{
  "hidden_act": "squared_relu",
  "parallel_block": false,
  "init_std_o": 0.0,
  "init_std_up": 0.0184,
  "learning_rate": 0.000133,
  "decay_shape": "sqrt",
  "final_lr_fraction": 0.05,
  "batch_tokens": 131072
}
MLP neurons of a small language model. Each row is named by its layer, matrix (down: output weights) and neuron, and shows model dimensions 80-207. Each number is 200 + 30 x the weight over its row's rms, rounded and kept within 0 to 999.
Before each neuron's rows, "raises" lists the tokens whose logits its output raises most directly, leaving later layers aside.

raises: "fter", "ugust", "pp", "ss", "ck"
L3.down3756,212,290,177,223,262,182,167,219,184,199,207,191,175,182,224,213,198,232,190,158,155,177,255,172,215,154,202,172,206,233,174,165,171,125,181,195,253,189,161,195,188,199,255,179,194,208,179,223,207,205,232,172,196,304,157,226,182,177,184,191,192,184,194,215,188,219,182,265,222,226,254,207,242,230,235,156,257,197,192,149,204,206,243,217,226,228,186,162,160,173,231,235,209,211,162,230,172,153,209,241,158,264,185,227,172,215,209,202,241,127,198,209,229,190,207,208,203,191,167,217,193,216,277,221,253,231,183,105

raises: "em", "ep", "ead", "ems", "e,"
L3.down2635,156,218,242,195,207,223,162,239,234,116,223,162,183,174,231,221,219,173,204,189,207,190,217,240,233,192,270,228,186,214,188,152,219,221,197,212,257,204,198,213,158,213,223,216,217,230,204,162,159,219,214,141,240,203,226,175,207,218,219,156,246,200,210,176,219,244,184,251,201,211,251,238,193,197,234,185,161,159,179,194,176,209,227,201,166,141,231,226,214,172,206,223,218,192,146,196,204,236,233,137,202,223,155,189,213,197,216,201,169,201,217,215,213,202,199,167,145,219,189,222,178,204,281,229,155,185,191,190

raises: "i", "ot", "ote", "oth", "oir"
L3.down659,272,199,154,201,186,200,217,169,149,171,196,189,195,206,213,174,209,185,153,197,219,196,166,224,212,216,192,175,221,189,167,161,202,223,206,222,169,193,220,234,186,223,194,167,279,196,114,229,193,142,197,202,224,195,172,208,200,167,198,172,193,226,219,153,229,194,167,229,187,148,179,191,228,237,227,168,163,213,164,176,210,182,168,189,180,237,169,131,191,233,225,294,154,194,241,156,235,171,215,203,186,191,194,198,199,195,153,217,236,227,202,163,161,200,243,211,172,226,219,162,247,186,243,195,204,224,257,197

raises: "dy", "d", "da", " length", "th,"
L3.down1807,169,197,217,198,216,195,240,231,227,184,209,222,193,237,207,166,197,227,164,203,232,173,203,175,205,204,209,176,245,234,207,176,196,219,166,225,201,222,237,124,165,161,175,208,188,172,220,208,200,238,241,186,236,157,203,220,218,185,207,243,187,236,206,229,196,190,195,177,231,192,223,184,234,194,157,236,159,195,214,182,233,185,229,192,251,209,171,174,188,216,191,231,223,214,249,225,186,188,231,215,214,213,208,191,260,132,178,172,151,173,179,235,220,247,181,189,216,185,236,195,190,181,197,172,197,258,195,195

raises: "ot", "é", "ector", "stit", "lock"
L3.down1345,179,210,207,174,225,174,207,220,211,218,172,251,174,143,259,224,238,157,195,193,155,275,215,218,231,159,142,235,204,180,200,164,190,176,214,204,224,179,252,246,226,186,206,172,170,222,162,198,220,266,223,209,228,168,191,203,172,221,168,225,186,204,257,235,230,229,167,139,194,187,199,205,197,191,211,154,180,242,246,252,183,131,200,232,219,216,196,218,220,209,207,173,194,224,190,222,210,205,210,231,223,188,155,216,181,193,172,205,187,186,210,167,211,205,249,199,199,177,201,190,205,217,185,242,157,220,277,257

raises: "w", "h", "ham", "ly", "hard"
L3.down2222,144,177,200,225,186,214,199,234,154,244,166,224,192,166,198,160,247,193,234,177,189,209,173,211,193,213,170,211,217,206,204,218,219,146,251,211,196,277,153,187,211,241,165,225,232,204,223,206,204,163,181,185,186,206,244,214,246,265,182,207,162,207,169,220,188,196,223,199,197,179,206,239,187,159,163,141,171,195,243,225,164,215,191,194,212,164,243,178,205,190,208,224,247,177,191,150,234,280,238,173,211,192,145,176,194,218,220,243,176,191,226,202,240,149,229,204,234,222,214,155,199,156,222,154,179,207,211,175

raises: "m", "arch", "bl", "sp", "met"
L3.down809,216,178,223,205,197,250,210,205,187,175,219,227,215,215,230,254,220,188,230,204,209,256,187,227,205,312,184,196,167,143,187,258,179,225,231,198,225,161,225,202,193,207,199,143,247,196,213,171,132,210,195,192,211,180,196,239,256,191,191,184,218,193,194,168,177,172,212,258,198,171,223,179,198,231,202,168,233,195,257,153,210,200,276,205,217,186,155,215,152,177,227,200,153,210,214,213,210,213,234,218,222,193,211,253,206,216,212,186,239,163,224,167,200,199,180,195,173,198,159,191,160,246,202,166,194,168,211,206

raises: "icit", "ained", "ico", "ore,", "to"
L3.down1347,218,187,174,187,171,205,259,233,219,192,199,153,220,195,222,260,187,192,216,210,186,208,191,225,201,233,173,173,190,220,183,164,205,228,163,211,203,195,189,184,209,161,152,191,194,194,188,173,228,266,201,174,246,181,167,203,217,178,258,181,185,182,200,184,230,199,148,200,179,193,220,203,246,188,248,182,243,222,197,189,268,212,234,201,182,205,180,185,198,214,168,229,203,164,185,160,179,199,188,201,217,208,224,216,236,205,221,244,247,171,180,252,144,190,183,176,231,256,224,226,244,228,207,205,219,174,209,188

raises: "icated", "icate", "ication", "ica", "ick"
L3.down148,162,172,190,226,205,172,202,202,204,169,119,164,252,203,217,155,202,182,149,182,163,195,199,180,172,226,176,171,204,168,150,173,182,202,228,207,154,214,163,235,244,219,168,163,225,211,183,152,182,214,158,171,196,151,185,194,179,170,187,247,221,186,159,180,205,150,197,215,186,168,193,210,202,193,162,248,220,160,196,220,178,183,131,213,110,234,181,184,176,177,190,180,232,219,224,227,261,230,175,229,170,185,218,219,230,221,220,168,244,205,228,231,203,191,233,210,279,192,204,251,192,253,175,241,155,210,239,217

raises: "e's", "aut", "ute", "une", "e"
L3.down2092,132,251,196,182,142,218,202,220,213,210,185,217,179,197,197,216,165,155,188,184,237,206,211,215,225,156,209,191,219,229,257,153,216,217,161,170,207,230,173,129,217,192,184,205,184,184,185,145,232,267,244,206,257,201,205,220,232,134,215,177,177,211,150,221,201,212,209,164,205,202,213,245,207,234,198,212,245,155,222,238,180,212,160,194,193,226,163,230,223,222,181,241,240,227,285,176,184,206,212,188,190,221,163,177,139,174,175,220,218,188,223,237,212,164,233,188,212,181,196,187,247,228,203,247,224,194,215,162

raises: "ank", "ie", "amb", "ind", "att"
L3.down1863,205,194,205,233,212,239,168,204,232,233,151,154,250,170,205,263,155,190,177,189,215,204,228,208,209,275,240,195,157,217,181,196,202,214,195,177,208,127,238,181,212,230,204,133,145,247,217,192,239,177,191,169,158,231,238,256,192,200,187,235,214,179,216,235,222,212,184,237,206,179,167,181,172,251,208,212,215,155,157,201,216,233,265,224,199,185,134,183,188,202,214,178,167,174,196,211,167,188,199,276,200,178,230,243,204,197,183,244,144,215,213,213,213,226,197,174,188,213,200,143,223,251,213,201,191,174,223,181

raises: "ie", "an)", "an.", "an,", "ward"
L3.down3321,227,198,215,221,202,215,189,178,205,197,219,177,194,196,182,169,173,227,220,236,268,224,146,236,150,237,203,182,181,227,141,170,225,174,183,202,181,207,176,196,245,184,204,199,241,208,216,202,249,164,181,164,232,171,155,208,252,240,211,276,280,251,203,270,168,189,191,207,231,142,177,206,174,147,168,213,236,202,277,216,220,191,227,197,165,202,179,168,232,227,242,160,203,223,218,171,206,172,214,201,234,191,213,150,152,203,229,198,124,230,211,177,147,203,209,185,218,140,248,170,162,203,186,195,227,156,172,219

raises: "ic,", "uted", "utional", "ically", "raw"
L3.down2548,219,154,221,233,190,211,213,157,228,199,224,220,185,160,193,227,199,185,186,236,177,223,221,187,182,183,185,167,205,198,210,144,229,174,182,205,184,155,210,166,182,212,183,229,183,225,201,220,248,232,177,172,170,172,230,186,275,182,162,241,170,237,203,168,248,179,165,121,161,202,202,200,259,160,153,202,131,165,184,214,207,185,170,195,221,223,229,179,220,221,269,211,194,191,242,200,231,240,166,172,167,158,203,162,195,209,178,122,234,219,276,232,199,194,220,189,214,216,201,182,162,148,204,254,222,230,170,198

raises: "rif", "rom", "ro", "rop", "ron"
L3.down2156,230,279,231,192,154,215,180,235,161,189,233,187,241,215,204,171,216,139,189,187,230,286,166,178,247,206,180,233,226,205,204,198,215,228,224,200,268,163,234,206,187,194,196,158,186,212,230,149,220,246,245,209,241,170,123,148,212,265,196,212,233,217,163,187,230,268,159,193,203,231,226,218,222,213,192,224,187,246,169,148,193,182,215,173,219,286,223,161,215,156,201,258,166,207,229,214,168,128,175,179,227,183,199,246,200,174,217,170,192,131,194,210,163,155,129,155,208,157,199,189,249,242,167,201,187,220,166,182

raises: "us", "istic", "om", "ism", "ogy"
L3.down3290,212,238,208,194,255,222,204,181,194,236,242,218,237,199,210,208,163,130,200,188,231,190,169,239,211,220,181,201,205,210,172,232,210,210,192,161,176,227,216,183,225,235,213,161,219,161,149,163,224,173,252,231,245,268,210,193,229,162,239,228,239,191,180,235,195,227,222,212,163,176,220,144,174,178,188,248,186,195,225,177,186,243,257,238,197,187,190,215,225,130,248,179,195,192,184,123,185,135,194,226,205,211,218,190,198,171,237,182,132,216,177,173,221,188,165,231,236,213,160,170,221,214,253,186,175,207,206,208

raises: "ics,", "ics.", "ics", "ies.", "y."
L3.down3694,234,244,159,200,232,156,157,257,195,179,213,198,167,182,178,134,202,191,237,197,247,224,197,160,240,170,139,236,178,247,203,162,233,221,275,244,245,132,185,148,226,269,204,201,197,151,147,204,238,192,208,234,197,175,150,183,160,230,226,193,187,211,215,216,239,197,188,146,255,213,202,206,250,206,271,248,151,207,191,144,208,262,188,155,163,166,201,224,215,200,228,264,130,230,213,133,209,192,243,139,201,158,170,194,218,207,185,185,211,181,167,170,187,166,246,236,274,151,208,173,238,229,161,230,242,227,231,179

raises: "ishes", "ell", "rid", "imate", "im"
L3.down705,170,173,222,245,219,234,262,232,234,176,202,202,261,214,208,208,220,166,202,234,189,249,178,177,213,201,139,133,182,181,160,237,196,199,240,172,226,165,183,230,193,284,204,195,187,213,192,140,239,172,177,224,205,209,201,150,169,178,241,216,280,191,189,167,232,196,200,169,189,244,177,235,213,242,201,216,225,184,196,170,200,163,167,159,215,191,238,197,176,147,204,231,236,186,185,261,194,142,161,208,198,181,230,206,243,179,214,162,204,217,203,199,182,132,215,191,168,205,167,232,233,199,198,159,203,223,172,193

raises: "ver", "ld", "ved", "ven", "jo"
L3.down2253,191,210,228,167,150,201,197,156,138,214,225,175,238,199,213,240,250,184,178,204,154,215,215,196,173,250,176,158,140,201,148,151,220,199,216,204,205,208,220,168,249,223,207,221,229,230,180,218,162,203,194,191,176,190,227,167,227,185,189,176,205,201,205,156,205,179,148,208,220,244,189,195,163,219,238,262,173,187,194,179,220,253,167,150,163,163,158,197,171,186,182,193,178,185,213,227,183,194,216,216,165,238,182,169,225,168,248,223,195,167,205,138,209,170,222,253,147,189,243,191,185,185,220,195,264,213,197,129

raises: " Parliament", " parliament", " Tamil", " Hindu", " Sri"
L3.down2723,181,223,192,193,138,181,206,152,198,209,204,180,235,213,193,169,206,185,244,162,215,223,193,152,213,196,186,196,242,194,198,175,214,218,201,223,177,221,179,160,168,210,183,197,202,149,223,244,177,183,212,245,213,187,205,214,170,222,176,198,207,205,179,176,216,173,205,238,233,189,177,204,214,202,194,217,200,164,243,209,208,179,230,182,165,212,209,203,220,240,220,195,232,202,190,239,269,179,194,230,194,171,147,264,196,205,178,175,252,221,129,221,168,205,163,235,208,177,247,158,173,207,189,203,212,209,205,197

raises: "th,", "tt", "th", "vić", "pp"
L3.down3061,180,215,216,212,172,194,192,251,226,187,230,179,180,245,184,196,222,211,225,172,190,233,169,150,171,252,177,156,213,176,132,158,202,184,198,263,185,212,177,208,160,180,191,161,225,150,164,205,122,165,222,139,249,179,157,208,191,205,228,180,218,190,197,188,144,183,274,214,172,230,193,173,191,210,262,180,191,162,178,229,235,225,199,224,207,149,182,189,195,165,201,218,214,247,161,230,218,197,228,260,191,197,257,165,202,181,163,235,234,174,166,216,237,247,252,195,206,206,208,252,181,149,171,169,198,192,224,255

raises: "born", "bre", "light", "cl", "fl"
L3.down199,273,186,238,215,173,227,184,199,217,170,210,190,161,174,200,250,210,176,198,180,157,169,169,208,254,187,151,194,236,173,184,212,220,182,144,172,164,187,257,200,178,231,193,186,242,183,162,200,187,247,215,222,227,168,240,177,188,196,222,215,205,180,211,195,198,246,182,199,240,172,248,191,200,217,163,190,180,172,220,172,197,195,196,164,214,199,178,215,234,234,170,254,200,254,245,182,193,169,247,246,147,226,176,204,158,169,176,166,171,175,232,226,170,225,168,221,190,247,189,172,157,194,193,135,205,159,226,187

raises: "old", "rie", "ree", "ied", "ly"
L3.down2462,243,173,225,265,205,207,197,186,150,220,182,241,228,185,204,225,224,173,214,220,207,199,195,202,205,213,194,185,177,183,153,149,156,192,176,145,203,177,200,190,234,194,232,183,188,204,231,204,205,144,188,164,181,218,219,219,187,176,218,191,218,245,182,178,159,211,185,223,207,167,180,139,198,187,191,225,208,202,202,220,222,195,217,167,198,192,199,167,121,133,213,182,167,204,173,162,196,244,179,206,213,226,224,176,245,161,228,205,160,194,213,116,201,245,216,248,224,205,235,259,157,194,215,154,201,217,182,208

raises: "mer", "est", "ore", "ade,", "ore,"
L3.down3265,192,181,144,159,230,221,177,218,121,184,226,170,188,223,223,206,185,232,176,158,205,195,231,221,215,159,189,190,143,238,200,174,196,173,146,174,190,197,199,271,189,201,153,198,258,166,152,198,197,236,198,203,215,226,186,207,214,208,209,132,207,229,180,195,154,229,210,166,203,184,173,200,182,180,205,227,188,231,164,218,193,220,221,175,184,189,123,202,211,160,162,200,188,211,228,242,180,182,212,138,218,209,202,219,214,196,184,201,246,248,186,234,195,200,222,186,179,137,140,261,237,198,154,224,199,199,215,207

raises: "ator", "ative", "atives", "ations,", "ations."
L3.down3759,207,235,197,159,254,182,217,146,174,170,200,228,232,209,193,147,202,227,188,211,181,186,237,189,223,223,199,215,230,170,167,193,226,213,159,122,213,204,184,151,212,282,184,169,242,218,205,203,224,217,208,187,184,180,170,161,190,195,204,190,252,218,235,211,221,222,217,242,161,223,169,197,205,224,176,234,158,220,179,187,208,153,196,170,195,207,214,193,160,264,178,221,158,222,245,169,191,222,138,221,190,161,248,209,196,106,249,177,247,205,157,196,170,197,232,176,203,178,246,223,152,216,194,182,209,191,207,246

raises: "ris", "str", "bl", "rak", "ray"
L3.down3219,242,189,165,141,238,159,144,166,190,171,204,220,232,225,161,188,177,209,201,207,263,181,210,194,189,213,158,213,208,130,151,195,172,172,271,210,221,224,218,148,232,168,190,172,211,224,211,180,236,218,145,185,168,130,188,224,241,171,221,221,175,181,178,183,224,213,165,196,230,129,250,168,221,213,228,205,230,205,199,173,151,197,199,184,176,183,207,248,214,187,167,211,213,191,183,216,231,151,178,177,201,208,166,197,214,197,231,235,197,167,207,227,195,224,244,187,250,219,221,184,209,240,206,162,181,196,240,205

raises: "ously", "ous,", "ph", "ou", "ous"
L3.down3827,202,248,247,208,188,202,159,227,192,235,251,255,228,191,162,230,223,203,125,215,204,182,174,214,167,209,171,187,188,186,190,195,173,151,284,200,195,153,227,196,200,203,174,186,126,170,218,206,178,188,187,244,215,202,221,170,247,199,221,192,186,262,217,167,155,222,223,219,174,218,262,237,149,202,145,239,261,234,211,175,191,222,205,248,170,153,186,167,234,161,195,158,192,176,185,186,172,212,228,154,251,205,179,282,208,254,199,210,184,131,244,208,210,199,166,178,206,193,178,211,223,192,229,155,291,233,193,155

raises: "oph", "ian", "ians", "uss", "oy"
L3.down86,151,208,177,196,187,185,191,169,186,227,223,112,226,212,216,179,178,226,206,188,213,217,163,163,185,192,225,214,206,255,185,151,197,238,243,119,222,226,238,198,228,245,234,175,149,163,153,216,184,205,242,175,174,217,195,170,203,193,244,168,216,211,184,218,225,189,210,204,191,150,200,217,186,208,222,167,173,208,181,196,168,203,236,142,164,211,192,195,156,233,252,204,208,190,209,180,198,158,229,176,179,196,183,268,192,234,173,221,183,218,237,218,198,155,199,232,204,214,168,210,197,198,229,214,184,204,208,220

raises: "ist", "ist,", "ist.", "ists", "abad"
L3.down2843,149,181,222,243,207,213,207,206,233,182,168,158,228,180,194,262,179,243,218,203,185,242,221,161,235,216,203,162,225,226,229,147,194,182,222,259,186,167,125,202,160,199,205,261,225,164,215,175,181,220,176,186,213,194,234,179,221,181,266,255,167,163,231,199,189,167,195,195,162,188,208,207,233,213,176,161,181,242,205,210,197,205,254,240,207,174,246,195,164,203,188,208,195,222,169,145,250,167,183,196,215,167,216,195,241,188,236,191,216,204,185,160,235,223,149,189,246,157,187,205,213,244,179,150,230,172,155,152

raises: "uation", "ental", "ual", "ually", "ented"
L3.down2493,187,241,211,199,235,200,223,225,217,195,212,225,181,208,226,191,192,230,128,187,172,182,187,165,220,196,241,174,203,193,170,220,228,174,182,96,218,155,196,218,238,173,183,210,163,157,216,250,187,160,221,227,169,192,152,197,227,187,219,173,212,169,194,185,283,208,194,198,234,244,207,226,225,159,242,184,205,210,215,147,222,210,157,169,159,201,186,212,242,230,170,166,207,262,198,174,137,199,188,206,222,231,236,256,192,172,214,148,198,178,168,193,219,206,198,173,201,217,215,211,207,217,173,163,245,202,179,188

raises: "ingham", "ug", "ardo", "ard", "win"
L3.down3801,170,241,271,179,193,209,274,203,191,208,194,197,192,245,218,248,197,215,176,218,176,205,245,158,201,221,200,223,217,178,212,187,194,238,165,166,187,172,266,203,171,209,175,221,215,197,185,219,194,193,190,195,196,239,200,228,223,208,163,170,227,186,147,217,208,232,206,192,201,183,162,143,172,183,194,176,184,255,195,191,191,189,161,216,248,196,233,248,163,220,188,210,209,200,179,240,165,165,174,202,233,221,225,164,215,211,236,208,183,238,230,245,203,180,220,184,213,234,189,146,222,198,204,203,189,138,207,221

raises: " 12", "era", " 125", " 120", "asc"
L3.down6,139,175,241,205,213,185,167,139,240,197,226,222,200,235,139,190,216,206,179,223,197,175,210,225,150,171,162,187,166,230,165,207,200,244,199,167,270,198,118,219,268,223,145,218,204,229,167,261,197,191,193,187,227,241,182,197,250,240,170,208,214,234,148,131,240,194,227,229,211,192,161,202,188,170,159,244,247,170,217,263,241,194,205,199,185,216,135,191,162,217,161,211,181,195,206,202,204,178,232,200,155,214,161,141,198,239,197,206,168,182,261,232,207,173,217,212,227,220,192,230,176,166,212,193,189,172,178,158

raises: "ent", "ime", "ima", "well", "ley"
L3.down1056,197,211,200,175,222,186,233,182,249,164,239,227,217,198,239,177,192,261,208,175,229,132,210,193,186,197,176,209,231,170,195,157,245,182,195,213,212,213,231,191,172,180,150,196,228,235,163,175,272,124,229,187,160,220,253,210,202,161,227,212,186,204,166,198,242,189,137,152,204,170,237,169,224,215,257,201,139,186,232,174,216,219,128,159,184,242,149,190,212,192,245,256,180,198,193,243,181,143,188,205,197,218,259,194,242,256,226,152,194,247,219,190,240,145,237,193,215,282,179,163,195,204,143,147,202,232,203,234

raises: "–0", "-0", "–200", "–8", "–2"
L3.down2427,145,166,209,184,176,216,180,240,222,213,191,196,179,224,248,230,221,165,227,164,196,221,169,190,209,166,165,205,220,227,190,204,236,203,232,173,176,197,157,211,244,223,201,209,168,230,229,172,172,123,176,209,185,197,214,181,164,251,194,224,237,177,239,197,208,184,231,221,237,191,209,204,186,184,226,141,174,199,233,195,164,236,162,175,214,209,177,195,209,186,170,194,198,281,192,179,282,178,202,234,177,270,199,184,238,237,203,167,186,185,215,208,180,141,176,153,195,135,247,196,242,194,234,206,205,192,219,245

raises: "ception", "imate", "sp", "cept", "stit"
L3.down715,216,197,216,189,144,251,178,198,234,173,147,211,236,259,199,192,240,205,197,212,142,183,240,198,186,187,179,141,247,172,230,247,228,234,197,180,185,168,222,171,179,196,195,211,219,228,160,231,200,218,185,170,188,193,238,151,206,164,209,249,205,149,223,218,172,173,177,161,138,194,198,168,136,207,215,218,183,178,241,194,160,210,178,202,198,205,215,173,240,234,231,198,181,218,228,202,182,198,203,239,203,170,184,215,188,230,200,231,198,160,190,258,242,193,255,228,184,159,146,171,167,202,234,132,199,174,238,231

raises: "eth", "man", "ster", "ple", "la"
L3.down153,204,211,163,159,176,249,139,215,175,245,192,180,151,197,223,174,177,188,148,191,195,157,185,182,238,251,218,195,214,167,194,242,244,225,179,188,181,188,194,161,218,223,197,197,229,207,149,212,264,212,182,191,201,202,221,211,210,196,150,222,221,145,228,233,232,242,214,175,221,210,191,189,186,171,212,146,251,209,222,213,161,202,249,163,175,161,182,100,263,231,149,266,142,171,166,236,188,192,249,196,237,150,167,128,207,240,198,194,209,184,205,195,258,171,185,188,184,245,245,209,231,254,167,213,265,181,173,213

raises: "road", "ane", "le,", "ral", "rol"
L3.down35,241,154,175,240,253,212,239,262,220,179,206,247,165,208,167,158,199,210,185,158,155,241,308,197,194,203,161,209,222,168,198,248,167,222,203,177,190,213,194,229,248,236,235,224,226,180,208,198,262,181,182,201,252,231,201,246,212,185,198,179,192,182,128,191,160,209,158,204,195,175,175,222,200,213,188,226,230,198,175,165,188,204,188,188,158,242,171,201,160,164,141,201,216,227,200,188,158,191,198,203,197,182,225,178,256,192,186,148,160,175,197,224,153,198,177,176,173,196,211,240,191,237,212,211,215,150,184,155

raises: "le,", "ke", "g", "e.", "ne"
L3.down2337,192,217,216,220,166,188,198,205,224,230,155,217,174,214,169,177,230,185,201,215,201,160,236,293,177,107,198,215,193,201,166,191,192,244,196,239,181,223,246,193,208,225,201,180,179,182,245,195,238,210,224,198,219,212,151,230,257,228,199,241,236,182,176,185,159,220,146,266,201,184,229,206,228,244,190,228,202,164,175,231,198,196,246,209,203,210,122,178,218,189,180,194,258,210,160,224,176,104,168,218,228,212,176,162,127,152,162,228,197,172,205,160,185,269,151,157,216,229,145,296,213,198,180,128,234,222,216,201

raises: "ivalent", "ros", "ition", "ass", "itions"
L3.down1459,238,248,152,215,166,209,215,190,182,189,218,194,236,209,250,238,178,238,227,146,195,184,269,197,213,156,170,185,190,207,206,161,161,193,196,146,160,203,195,165,192,178,253,213,201,222,184,248,204,183,201,219,190,185,235,212,158,227,165,165,193,150,245,147,164,181,195,249,166,232,200,163,226,205,222,219,153,257,191,231,165,160,156,153,166,207,235,204,193,212,215,234,234,192,200,208,207,118,213,248,178,170,145,181,193,196,192,226,261,209,257,201,215,219,269,212,173,192,178,195,222,237,244,235,162,201,171,236

raises: " advant", " up", " place", " turns", " off"
L3.down2487,202,287,166,196,244,170,220,254,215,221,206,217,187,177,214,196,233,186,210,261,124,176,186,173,206,191,148,209,178,166,212,171,243,190,232,221,225,223,172,199,169,249,193,129,240,213,241,192,205,197,184,251,202,213,210,206,181,191,221,220,201,141,194,296,236,175,208,227,222,233,194,197,209,199,189,201,231,183,168,199,212,174,222,204,215,209,229,202,230,194,223,168,158,212,171,200,189,182,223,194,161,199,196,208,246,206,181,164,214,245,237,229,207,174,130,236,155,177,224,214,238,153,202,226,194,248,191,212